config.yaml
num_attention_heads: 15
intermediate_size: 1728
vocab_size: 16285
positions: "rope"
qk_norm: false
tie_word_embeddings: false
optimizer: "adamw"
lr_head: 0.00566
max_grad_norm: 1.0
decay_fraction: 0.822
dataset: "wikipedia_en"
MLP neurons of a small language model. Each row is named by its layer, matrix (gate and up: input weights) and neuron, and shows model dimensions 464-591. Each number is 128 + 24 x the weight over its row's rms, rounded and kept within 0 to 255. Numbers have three digits each. A neuron's up and down rows have the sign that makes its largest values positive.
After each neuron's rows, "fires after" lists the tokens most often just before its 100 highest values on Wikipedia text that the model never trained on.

L3.gate331:135138137165119126145147105119169115106122136138175168099119084147136099129114118125123149119147081147147123154140111128101148142143121112144148134119094154144100155113131124085139138143123191118124100120120102088177167102092123100156164119089119128196163127105143151104147111114124156129148141113137114137140159093106110156118109097140095164127169177130062142113105092098199104158129
L3.up331:135135145120113138141129105116126053152089163114124085094119132201088115129145099170110093087112145112111116148124135153109153142127115106134135118133142161137116064116178128122128148140154132118152118090098109112146157115091132157143155143132104147120129146131129126106131113154105152135138165086118117114141153087121116131125141128156139112131139173117122109163135129156121125140115
fires after: " |", " −", "9", " 1,5"

L2.gate26:092144126155209138128088120153116109079132137134088105123130112160142137137141148126154116134100144092128130153124108107107132138129094151096162144139128089120147128108079148109104148141108152143123148114094097133120112170149070085104144114100175162160132107101145132085143123155133148081183123154133141125150137134113081143129133112119119135106143172113113132147151098109136136107171
L2.up26:115178123113142127111114138122114096067084132148131122085139104176143138168165094109120154155125098079103145147135119119123154134133107147127133128126117098108150144119094121121121170115122108152140137126141123138138130120132103098104127117119132126109113132117112125083146131108175112149131125085107129146147134150117102086120114196118157098152107136165108129153098138126118106106130
fires after: "\n"

L3.gate433:113147161153155109129129147135113151125118154171115151111109144153125105124085147141134094145157094167183184126104116079098130119118117114119130091132136105121121116137096134135149154136118193114126113179130169072164142154164123081101102117114134154145092152087167143123139132164131152168136142086101134105124148127125185113103134125136120116100133121108075123113116115082136130104112
L3.up433:140149136094101130112143128120144134112131137187145109121140129145134140127147134124139091139118143100149179084113139111125143054129131121169168139157136112094129083093106126107137129104140122110122151154085164120134107078108174133088090100128120115117124093105120122080137158177129151106155153119090101113096119155102192120120116181121114116126116110107101131117109098116121121084132
fires after: "\n", " squad"

L3.gate1639:091114131152161148121163131155113133065145178120117153144138106143129116128110114120123136125131133104166133091132115121137070122111109151113147110144137080123126131123132156131078153154153139158159102156131133124105173143175181064097129200125107161150138144086132121086156150079125109132131124142137123159149173146138127146140113117118121150149105116112072091125141119139131101154151
L3.up1639:142128128087135114118123084160102099139138179152134111109094132127122159154145133124126146116136154105105104148106149146137110142134139108129156104111112144138151132095124154145121155111176119152164125107146110091069154122118084138156156150160024140157153109104094133107152134095114111142139148124125102149196138083114086130101115139143119133103104094135114090156136148156122104123110
fires after: " |"

L3.gate816:140121100095148185086102126141156111182133137140126112110138174177119154102140133155123129156111116163170159067117143088126118113125129141118109138167158142143145129120115139125140147101094121155125144101129133126102143103122105144125160091114097104147109097128129122189146136181113129106114151125131120143106152090113134140095109140178165105149145137150136156113116117127149149143141
L3.up816:117097136115099166109118112140102144144124147138140175127105072131122149161125140129109110099143135104136122159142133156109101124138066110111153102130149167146140118154150119145129115114153117139138115107129085093106109139131140094145137155115148147163143150157122155081131155136150124142082095104158122106155105123112152130141132128121087136120132125097113113111139130127116128152107
fires after: "\n"

L3.gate1457:127122109153126136069128135145107144122136147153153111138148137136156142089185115130155129112128159144134142156136116091114100127108109072149158129134141130109118132159109130112140067176108096137127119118071153090131093136125144121146139143118130170124175141147131151169104122153117118160067159106131090130132111102137128137079144116153175099136161134116124126172129173138089143166141
L3.up1457:086117135080139149147051172125179154103146135121145141139153093132091090132114087154145130120123102133123115131138169134119149093106150119110129133093145166103151145099132121120125178118134111164128126140147127104172174097116140142136091128135118106150119133142165182132095125119135162146151124163104098076104164150151137113126123148136110140141074155144161103099131117094111117107132
fires after: "\n"

L3.gate1124:145156122142161143152118123081116193100170165131121146093081142166170106154127130111129106180153141101146155100152137145121127124116099131122123151166157129150170129115144141137124148115120092096124148162127105077127114111130155072106146100109167133132119144113160135136103128104146092124100147131112127152169139148088087145107077111155122116097111148131131111125142135161114141145092
L3.up1124:136118102114142117125124172142106135119114129126134174133112092117136175177101107128112143139133160092091101170129140157155166153141141173127132065110107171138130122125127149142141119139095114122181105133138140139130125122098113108143128097072158134146164127137109141076133083129162144125130099144148131141145149101094110106118136139117166106091104168131136105163161152120159128118131
fires after: "\n", " |", "|", "H"

L3.gate56:106110135147162104152132151120116131101112123084081138109133108152150099141121101117121154142118156123154139135116144143145108152113095139114126129136137093110145119158138142086120123132150103101113133145145112078099119144104079131101159115102164145135171163143161133120126127136141139068141137149116150138168166148108112150134115141112075149086093123130138153130109078101135160153103
L3.up56:141160132136118117114145138129164177115084145146113115121144186138136148171126089163111103119133173120146146157111132144128115116077144127123159117109134101095096156092171134126115146129137131128169117104132098105135137176068146117126118067118157139143168113160137113102132141110144112115135085157121149143107183137086179101153135142150107156184146167130091125132075130114147112135133
fires after: " |", "\n"

L4.gate1321:149125140144118125140162137137138153096124171144101108137103100135163144108118171174100125160132135131129154140168113124117109173099139090129152168177116128108189143112116117110119129148129094123077108128117133079130110127110157097121144163107132131115070134160113149139105171150131139147094130155097106106137118111107131176128085121130130135108152148129152109075082107176092132120138
L4.up1321:136135086170119131098134168113127104121137111106118081120136126134153114128138129116124134139125137096146121133135098151127133170148113099078170125165155134115147102103146137122134161149139131116103116140163077100117124132116146088132163160124167123137079169115121148125100133142119144113157143126111104135129096204156108149138123162112148103122143121122143145110100112184132151133133
fires after: "\n", " Loss", " |", " Win"

L4.gate1631:127120136137140107129162116147075146124136102161095159115118128197150160105150098103121111143154120096122146138145142116149114138140125167151115096159118118120136100132132132134120133130145138107086111127155116117121138141093102127117146100066116185131127087141152145090144095115149126133151113117171121153115148084104122145089081117179101141138171150122133119126114160156119115135107
L4.up1631:161114120108119197097107120194125151150117122118117122134116092145122130131116133100109119123100123151116133136159143097118112133136109152144170128111104109193127150152153135125110176112148113125126111135181127122125171125139159126117166140100104165106071115131124136146139106110169136137164147163150120113140114108147111109107093055117083157154141122112119155154141130153147133111113
fires after: " |", " ", " D", "V", " Party"

L2.gate680:118117136124150122147103138132155115141141149157124130100111100102120130112165135171123106151136110116135110093133127131113123111098114104137092156140133132097128125106111075080111119155114140127141145195175126129127147139155123137130127138115112112150141095154156115168128113190111136165129113150085143092107173127124122212125151088119132128119076129157121139108124139128115113133149
L2.up680:158162089128115142109136105100102100111093079116123142185116116099113136072120130123077130132147103121169125122172131115108145108109106073161115148127143136077122129110102124123130124117132104095097117128141128104154117176159121133192102141149091115155113111096117108157116105090146122164152121157103124133140134103102158120147166130137107109097076129177153129112160119099110116157135
fires after: " in", " In", "In"

L3.gate351:121154128128146171138089150129126128120150169096100113132136137111127110157139094120130149136162131104115099145153081154163127140097158154087081148147140120129170099116149162153069106125137159180099165183156124097119150131119111131140109144132121118115134164142139115122097162160134129135153166108143100124142162103137121150112129126145161121134115135111126126123129116068136112144133
L3.up351:128109143085073108151132098135102170134093162110120148116103119147112152159144096093095131113125185152137145096133162114109164101091116093140148099099107124121120110132133161120107153120177119187072155089089113112060089126077118133139124083116105140110149091164143117168096121108137128142087191130132117175102155116116116130102105151166116119118131146146175135124082133174142114119115
fires after: "\n"

L4.gate130:107138107140141099145099144138091151120174170163118129153069142100127123101150117131143096120122179162150119140110136130115113126070114142081137116147132112090132127126137119135117127130120129159081153145151130088101146139115115076122122127131152187122066149092134130132108146162100136137089151112106139133123168098108156124110147129114124144131129136091107132092142092122126155117133
L4.up130:154143134106110079134081164112137152142154128164107131128088110164133145127175152115120095164102169140128156115162155145133136120134123140109126089168114098115152117107150158134122146103167123160086135145176123141129116130111120148188113099132154151118100149105127154150126120148111110114122151146122121116128140106099152156102108163124120134108081116156123095089159116173124136112100
fires after: "|", "\n", " November"

L3.gate574:153137107133113117130185063150115196145090122139143127117090133136132141100147143151167162114162188141151143153114124111118071121105139117134147091108134120085128111120095101119111147150084124125086142100154150134140129132127146133106136145113140135161100114152127177128112186105094157125137051117131108124091128127120122096119125115146140148135155128113152142156139133160097142118173
L3.up574:104106123130085136099113084159073156119082136147098132080079145147190159132156106093139114143141147120150106112128114067143123140110139141161137118171095147101122124136105152135123162162112113144101125092110072101129134100083160135128121118129119161116089096120156154123124123128125121108157107145106163111128104133130073125104072127166149139112113146097145121133117110174122150062160
fires after: "\n", "|", "-"

L2.gate1587:104133136166107136089144155152139133099116152121133136122106079130148148131150084128181126132126153094166141124146111124134121137113143153133105154154123140112118144136120099075118165094111136129119109161153123108177144091099153110130141081049139145114145153128111150142102121111137117112117082130142117162124166111123131116168113102138109132160109128118125103113133141131149110138136
L2.up1587:129109142124145150132134115128158134143097145172100142104104095184134162124116127095196115107162164156106147167165122131116143111106095118132138108100176112095116157112120151126105141151160140108094147131162121125121183144126155152179131118111115103148161096140144070129100139143095153125151092116126112129096136119099139179122150113119136109133124163123095113130113107109104139144104
fires after: " |", "\n", "|", "oph"

L4.gate350:069133101109123100176078124127139150151123129134125144124129131090162141118169183155173128104140151154104119113133132155068098130123149083112122128163146140124121154128123132155141133107087153095124138127134178142102156137099161086112161125139142145121111100159082140135077169132120120124110124117129075154096117123101111154119104103129145144131145131101139162092123086129176133139122
L4.up350:138109134108141117174124186114115145153133140116121122138144146169179113098138134085145114122098144154099101128136113142131139108121070133108149114142133156096120043163130137169130093156160088129079138097110082110155085135123170113093132136136166161103089119094133125123121117121112105140075103099123112149151123110127093148125102148139157139104125145167115111114143131122090141115168
fires after: "|", " February", "-", " October", " March", " |"

L4.gate1695:064098158141117146130136084129154185110123198186113138105102103148129183097164162140137125112055126098130160086113143151133125090090081142125138103175128130099137132105101107147126138095119164147149111146106131136166152123120106131149143113125107114161154090135129148082081147130145120105101109103161107104121156084117140159101147159110122118145143143107136136156099154087087117129143
L4.up1695:092129076109139132139128123151148158119092166138164114115123109165146134158132106170171100116087135068149141105133132142167136115069095117123129133158120126120150129124125150106103220079144113162117099124120138144094166119099133139102138099120093168154152108135066144092133134086142135128130109124096107154125124134156105145108140133118131140105125133124108098116135124106166157135132
fires after: "\n", "erg", "-", "pl", "ander"

L2.gate1037:111143129148180093145111129085133168135158121132099143138115123163119113111111159119094126146140185120156173159136112141110131160153110137134115094144113130136085136138123152104094122105095106143100110138115090138124108150133126132152134149086137136159129145121121176126135136133144139079145148080152127118134144107124130125148091109154118155116127125132115159110139103107088126150121
L2.up1037:138115188125161129107114113099160084167149114160119128135116117150098105110077122120087136130149097154152129142125174107138150166131125130080101107114136146171101138145146122153089132084122136133119126144141086104169114160164110111133144147127130158089117198160160176079119092128143120137162131117150116113111117108127099114127110093170126138120114097132106160130133128120125105111117
fires after: " |", "\n", "-", " 3", "–", "\n "

L3.gate94:086133134158114138119144106132147167149117193129138155114172071132144124130110102143140151170160121152132129152173104164127172130133106109156132069137122112119097142120098156085094155147112156137101116113101130108123136115105121157136135113055114161127090151159156127120128107129133107150126100144135114102151161131121116104150116110146128145134184115115139113132118107098146092129145
L3.up94:132110113136129099149135146147163157164137160093137113092117146160132147113140117110131136123142097149090154193157134120143169130168130138165117073133104135126125129132145147148133134131108102107090131121110117133111131091069160168155132081100130166117131118144100114114145108140127134116142171112161086107157133118136134128136098153127140153164124145136115128126082111112107154117093
fires after: " |", "|"

L3.gate305:129153107121153115144136182124136171101087141145154143131170155133179103137162087115114133102139144152200136126150181104141136143128120103167168159111134152144152143177167146132100120102100131148132152143147128126118151100156116140129137127105127172132115107110127122099134142138135136087149109110089077116154175148112143129111107146146092159123138114127162096102110151104123142087161
L3.up305:099159136146136118119130169144167097081163125197154131179152128135133132130111148133088107125093130094120120150178140119095155093115084124125141134141121149140127133146129125141150129069097129153120151157140147140123095088144115147159127152107106109148072149055112120093139140092103120106103134135119103113137179127116136171119122124096171172137127171087091129086139168155115119149079
fires after: "\n"

L4.gate453:143116124129134123121118142135173124132154138186157141139131140114116088139083092142119136123121161152124094108140120152122148182098146117154065128127105130091169123146146185103148078133145085107138132150152153152081150143093107124154112158136120148149106110093157099124147097147125150112085160155130074125124171124119112162148147095164103116124119152145127149110127177137129072092131
L4.up453:094126100140102125116123135134114144102076133134137104127100165157183168105175165102139131129116183121130164116076124105122085156125149105115123150126122114162074114130103147136115108129110087174172128110141147153142113157140091146156134159139130127119120101140045133121129092149085170103118124138146133125151142134155142132066158112132126132145126172140105096129132128173123083121113
fires after: "|", " |", "\n"

L4.gate1043:148131131150129127087161086099134137147115140134118139123108121142105146106130187126134130161146136118165149100114145143113144070119116162138156098143123127082109145109121099141118164101138175113121143111174109109143143156116122100124083120124102114190065117130105150164110125137127108092128172110123145112114142060081148145097113146178102116159111159087098125124109093114115108115134
L4.up1043:123137099154121109107128094171146125149121175148163140100095095124140112135177093115140132162162143135119106082114143136162157117143130152132132126191148118063126135093103122136096177140096151127086140105162070139119143135148111124093143081116123127108118103104114116098123126124094148129119125168112132155099142126138117122118129180123089128156091106135145120133145160149133133125126
fires after: "\n"

L3.gate324:101121157135124170113146102112117145127129159164081118135114108152151126081142136181145124138085111151152139115109140132108082142095121103123129133125151131120125101157115128119087087129089130131106111111109118090103166118153142110087148152097115189123113108161122126125131149143150154143094132143128112123133122138119109138144112123193127142134195123089133129126087123123136116106166
L3.up324:103135100108114139150145108158062141132069140167111103132121106123173109135119165147152107133096142156147122144130198131135146117133123129155135128123189130098137109120088193127093147145128155140125144137125088139083159143117135133091130149115105160106116147152128092102120118142135131116162114126103161132117099137097112136144160139168109087128128095150150147124116175193169158134136
fires after: "\n", "|", "-", " |"

L2.gate706:104139166161142109123109124092095131145163110136125155157107110131134100104111138148172119108100114122197128083153145075075149136122121125125121162115176154139099116128146082149089124157097148100129175155165113117110152158159111109131132151137163115166095105111162124102138077144107108152125102158077078079130142174146164107145161148085113115079143108142103095166157107067151100092154
L2.up706:142156126092141122131115118113129108112106114107131091127080154111100110112085143164158125076079149101160113133122158104126173128137130119151157148148126125154125102142173143136101095100179095118087135125141134172126098160086101123153123160165095116098104114105103168123115072135086128133112153120141113126168162176201110124119114140134112120134129112111142088165141145137161117139153
fires after: " in", " the", "In", " In"

L2.gate990:103097165162126101141118109156137180121116130151126147114122102127148118122140089145133155158152080138144145143106130138112156123154132121121097097134105179127108153113089137090086140132105136118134108147139093132104150113131119145114177125120117135123116110172160167117103146163115148152134111096154128152147151083089137130105125106159113119106132133117088117134132088108116162133138
L2.up990:097150140116092112145137102145110136124137166103118137109128090184106118113118106152141109117156159126137162149131116160141164154160130130153155108115141138141093096135121137112103112127127163132148095103127095143109156097082134122100140104100082177124132124158115170088097109158133119133179134099153118154164133122083153096110179133148156128146101137120084095134159109123098119127098
fires after: " |", ",", " L"

L4.gate1030:138110123113122179093097128144096125166092117097143123111123138134157158136141142137127091150164124165148153126144115092103099104102076075121118146137173141155164129119101102113127113116161101155115191146152125117131161105127160110120158126109102168146130061174119171190115187141106139161105142103100100113102129128114097151099134179158119117136113139132116175115143116130116147096157
L4.up1030:166132174123118136133104101114092133147123144159144095075102114127175142116132143110122109108120161141096130138149133137138097086123055125169098071122137109115139120141165095126140068087135135167126141143128111140164122108146121136120153175149100155079075126151132118123113185126092113139116127075153149128096100123137136126150102147153169128119134101082169162150154160134157147105150
fires after: "\n"

L2.gate267:098130139113132103161141101144150131088126107158138140122113091162138127151061139145129128118122126110151157114094082146108120124158148137131138111137138120099094095137121149119132148109161167161142115118121092112139144080081123112141131157102096175102182119118128129101119129142154136122164107138132143113113125140088100135144112105167089139070138165142119099109127117112153092153151
L2.up267:108135124129115117113123084110110175132152128098094100101101113091162146143124137130107127107134159117146137137126124103149128134137132073082142141140113152157130110104124133082081136115090089109125094090154163085184116135140129121119122127102139101111189139127158134141156137138120116116127164148089122140139111144171121139123097117144127129118147122141114114132144187136106159168126
fires after: " |", ":"

L3.gate1632:117157182132131107127121110136165164159150120119100151095124134129148073139123122161096123113114128176129121153142071157103118170106128103137117140108122160115134131165084155081111118117149129124132106151109054152107154124103119083120126152110141138162161115114141142098147133141158130115165137115105105124130153086122128146108147122133086177136126131114135127111080103129070095139106
L3.up1632:106160110097088141123121114102115096115159091171120114117120115126163112125164093124108108108100119097158141140127125107141106127111140079141108178138129117137076143139097104123085106124121117123142063132177105093129129133116105151073160126109125137134145135109092164174151106112122139114174103131119146140153120163106123115118102121135133107142114134162135096100146150106118141148145
fires after: " |", "',"

L2.gate315:145129111173122120118119122168126147086129136132091130104109081165107113170134083141146131150105134116162183126153120162133134161138094117151136069148152113119142107132110121102109136130081151126104091140100078157098128117097097133128122101093150150142157141150124123122127127115092127095183078128161146140131127148074104113160128149134098148102143156095139087124146104142122137124113
L2.up315:140155144125101142134164106143149133093050123077136173104096104104143111120129131100093131150114159162167159150138128127122101127110176173120118148112096144115152155142156145121060134143133138139103163129100076132146130140102080144096157120126093134121158108147153112111126097093168138134167138135161128100162119142093086109135125140137113122089145123094111195133118120131131156129108
fires after: " |"

L3.gate1172:087115181137155075132150123105159143100128127149109144108112111153131122134117105144107133131148148191147136115134135137122152144123078138113127132100104102111131118123146144112136132135100151158096114142133089105136126096159089109168153124128112163174179116125187140087142094151148126094126120140132107126102160092110093157136131133145107194102133179099082127121094103132100135138143
L3.up1172:097167101105146126133130095099137145090114078102136081150119101116145105106143106138163154145149161106109137131150105150157126094119155141170138186109118137142170113085113120111086166067099129183123122152100095113145131095121113096114135088104124164152082161113165143136142125122127133110135122115129160097145136148118116087157074144131118125152101155118142122132141129103081096166123
fires after: " |", ";", "|"

L2.gate355:116156112134134113144109143110121154144104125119093134134106106130136110120129126108129145155098139101114104162146126165141129144127094119126164114125106092097134115118114157073131155112144138085115103148124073093102156097117064139128129102067177155133096129171108168120131139147164174085170144119127156115101092164144122100136109110166097129102149150126120105063121124116141166147144
L2.up355:120115106065074132105148134157133116131107143107128120104109166118162105116141126143126109114095087150100067142134142137111114130104113131141211125125117091097125090145119138084140134125147152146124148121150108179144139108142136174126138130130151132132092126098100149103112142130120117130154119108117081150120169125151118131122156113103086143109133122095092151177142157098142126104067
fires after: " |", ";"

L3.gate1592:125128154127104142114168129169118143079122155110145152118156148095118148080150177127178130144134132146136114122142177129091111119141084123118142153176166143101099120117122088112149167168106131145100067121191095103131147150130120108100147084075135167154143151173116135125073097144102127175083147137121110125141104101119162113094105085111109149139145139089166181108150109165119152158155
L3.up1592:151122114128090121127132124114141111112163095165124142115135134136073115138099126134133134101120136150127129129100133162112100136104127113077119115097142126105114132119130088143151128106120142127163148192135157107141145147186139116154099126133154102157147113127154116135099138182104146116138148144133143109135126136125134141122149126114151142083137120146129140112130102123122086124149
fires after: "\n", "|", " May"

L3.gate777:138133142113115130138124162144109129101156138125117155148123126143151121124152121111094122102122127150156166179137117144108099148123108094091146105138149145102104116162121146069068142130102130156088117114080135131129121143057140083094126115068104166124115104169139110114113129173143128087140127155143128161087113079114125117154140084177128141110132179105157136109135093159131149133109
L3.up777:154132163124130149151164127141111182129131097145104113119141120140144117125106140098090160091090150113120156152124139129123097159155078094088151167137135125141145130136112150107083110099120082129105065096090094155106135140090125146118148129116138163133144107139134095088114137145130094103149082131182166152093106147141146107160111103155108195113121117121176151131133128162150132126131
fires after: " |", "|"

L2.gate427:112164136117131078081146119135106142121107138122199163105144119099143103132143142099133151096150148104141177146132137103142110072140126125112130178122109093116156138107115115109136096118135120141124120098139183111126147128096137150121157159091117077115160147117103095114125118101166117093114115144160150148118130135107124148103104125125166158110169125144147151136129105153153123125116
L2.up427:102169108124176128131126121120076138169156093089129088145110131151110105117099110116111172124149155097125130189110092153156110138147126092099117123137101129103130089108101113123151151135110139116135134153120110140070117138073134131114109117135143138131163139149131158142160144122104141137105125137162125084109161135146111159123119112122103118139146188136128117128087120110127162084165
fires after: "\n", " Fig", "-", "ed", ";"

L3.gate1272:143122157096118107136148137090110116100096145129141100110092089142142097083153115121132124113162129094130166154146114101132135109097116134116156122135117108104123131155153147088115140106141166144110096125139128138158114159112146140104204098107142135155131150131091183137138144110178141133140164140153115148128131109116110150160135091172131132155121143097134139136125108131175179155121
L3.up1272:141122120120134087123110154140095125137142097091123102157126126151114085148145148111101146137177113125140104118139128126159082153081170086115156161120142173108069098160142146054138155135124098126110112115113094126147121161111152161143129152123153173128134134118140154128094111135129126156106084141178175169166142131113141110087161144171142113124110110118103159129154110118102148099061
fires after: " |", " Upload"

L4.gate261:159141094123126134089132134124112141141126147166154108150135107112173145117163122130167146157152151075144148144145099066094078114145104109146137158082160111149114082123111114130135149155113094112142128095111170098147096123101171102098162144082105130129160156155121141147123158115164131135113104123115129122098115088139129134105090100157150163154166084117121150139079115157116139145130
L4.up261:111101153135143139158140138149126121161130129172149132127139116130182153101133124155151123136127105113128143109111141120114139131114124099139100139175153167115103133194118109117152121129123125142141133162132042141130144112115163135136105112105130177115143137109170125137090149132139160087166125110132092088141099145117131131100158168101139084140109130111116140123153144154142143066122
fires after: "\n", "-", " Ch"

L3.gate1202:134104156111101172151115098104081117143159151115123170141127130143144120112086118120154132143144091159138135118135141116110063136144142123128107125118149130081123133161097094168174077116105198106105141147117161130148129092167102091112162121098093158153079092107128113138124155130135138153105135117093114097120160068090115109086121122166167109108126111133124113123130168165074114123156
L3.up1202:148133170139146093140118086139123147158108152163098091126167163134177121124160139117128135123129152117136119097160107146173103093133060102160125094150088135133171137120107129086123126162147143154178130133157078105133096143141144140118113143145089130124111133134142162164163166137144100119106117067165128127122080157138155179117110127144179145123148157124149108133134154124111146086091
fires after: "\n"

L3.gate399:140121133102117156103107110098114147128161162168153124126122141111158131105119154132139106139138162131122163140145100102117117086158163107125126137142125130175139159116118141141125142122148142135115108099133126123114151082068134083085147134111120160144112100130163142129090158170084131119099166120117104120112135114089115166118109148126118156156135171150152109127113108149113114112115
L3.up399:108136117127091096099148134110159111094178125100137104134114123129098090149116132142114130110145139196129161129100092163122133114120133162172120149089117133178134176131153152132119113126116108130145159132142117135117145103132096107125088142105144117117134108100117104109103138133115178112145137138059122110131120134122125151090174125112115116142085152173139125129135129187168115131124
fires after: "\n"

L3.gate138:129165130120140136122133129110168179137115127075132132145132150136140114091153130118143122131132132160144125118159145095144121107112096093104140153125116140104146103122141126160117138162126156150081113155133124108060150118125129106132136097071141152118155068120157139129104107140122152148117124100095119134139160116154130157151136100142100161137126143092152159125108133102073176126132
L3.up138:093148120083100114131135155161137168060101120156154131119124109140080086142110122153123170105126173155112115154087130145096122159126116151149161149117158110158113172127140094122135145107122151112162151137176121144123170124165112141155073150162128104152120141119129148122098131118097134111113092121083111104109139097104118144090143152083124130133150132160102134113122129134148126120138
fires after: "\n"

L2.gate188:089147149152118109123163108159154160136090121123121166151090127088140129123145125132159102135123139156132132115126124154096153118158129132128142112074072148116137136132144114127076112103117097141103151121198100140125137135099059175115155125117158152162118127162131168084175129122147137075144117108109127097109145114099118118141133104116094143148158153139131162106145074130132119121116
L2.up188:120129119094117104127162145141136168144082142100135099122141094121098104112125116108134109146138145133135143140170161166172190130135127153170145084110104098123122169095131125136119076121106126142139103099068131194111167142108142168162124121138116136143101108123157129098110131121122130076157103127135109147141121144158081124136174140157163140136147156150125139152136149108127134091109
fires after: " |", "e,", " Diamond"

L4.gate1523:116112137116093128097130163131096125119125153123151100103093092149127109123086156167077094113167127128161175139106145170114146125121109132122113123150151123118107139091133139121127149124163160113144069138110151150166108146122115159114168172133121105123117141142140120106085140106123107095146103147159125141141109115128121172139146154133104183123167133086104158135180100115149182134119
L4.up1523:164158175159112095099115108114117128093139097157128117120116106134155136070067151131151117083164117152079133135149110159120132114167150134112125166125111140159137126100142103146097162144123170147149095067137053084102144166105108116134115127130166167101111138164177155079111099152152125099130118088192120103108124124106140136100120120124124153119110173121116134157122163197118121102131
fires after: " |", "|", " -"

L2.gate1386:098137132133114120125110097095116166149138159139112152123110157087162149127126145117169088152100123118162129118140115133075119111126167106132102111128138122121108113092129131098164127106153166121101104149174114154138142095130083070090120123097132155154150109139106123156158125128138108097150085135136124158132119129094147144145127097147089131137147187105127138100121076139084114166134
L2.up1386:083104159112103154110139162120117132112134133186113144113127136125172106126121163105145103166160104108173083111140116104113081166070165134118101111123101141155078085145125138102141157116180139126111125129119099102154153135171118096112118101142148123121092129132117124163160117130129141136121106101109148126102093177147143099131119134142117086101125144124131101084048065121155139118141
fires after: " |", ";", " to", " 0;", " the"

L3.gate928:135094138147170128108111170109138156134174129154096146108142113158172135103162119086132150190148138139151082116123118127097095136102149099144165133142145111106161138115133156094117140094083151151074157124111122161090137129140166133107128122110121150105114137134124139140083185127122187157106163127064113123130133105158099154106132153153128122106102134117148131099111140136100120125093
L3.up928:153114175156180104102069166099188152167108133105127089093152121132132108125144120177137166130122141161114092124117149136135133149120149131162122168142127140133119148114144150135156148109120109128144143071152123131115133152166144171126114158174180132127153129119123131164153130125103127134130122117089133116132125106158141130104160182112118109138111101094133172102119112155146137161119
fires after: "\n"

L4.gate881:088141166109152151124101134137149167097145142152137149101135121082124125101132139142117131126137155151115099113170127147131146121116088136076093142126115117113128122143160100122135136116105165160099115159155120098115161109093178089159147111121132164168091095156099116095101109156145140164098151152147100130139141111144104105127101096126125140089136149131138137090143110142163123160101
L4.up881:104139133094111141127092128161146128134158131103155100091174134107122128132145108129062125128126148122111088135156128157165120122093115148120140120116101099166158106156156146096134144128091122163133141157160150114112157105107109152153131145139158137147067145137142102088136134120114130112138154170146110127143141175164136132148110145101178134132114119131127136169173136164158148134138
fires after: "\n", " 4"

L4.gate207:124121120109147138127097135123157156172145138113106133116118142149121099115134113127150173160169129151165107121131137092097140167104119141110136124155096137135145097122106155123121140136135146144106134146141166132116117157107129101116141138109144126128135096142129127126124157138096091135106159162076108143095168131115093160138122114185108130098139143160123123111091162112157135142146
L4.up207:105132118166106120144134119113119124113141115121126106141175129131111136176138118134114140142136107091107140147146145120098118096148126107171136156128135130092105153134104110120141142135102160125070128078153136121171159140135122155096128132120166110136117138124162142182134155157114123174161102118126159074151124120125157122089143157091099158136122138132076142127108150129097117148148
fires after: "\n", "In", " In", " in"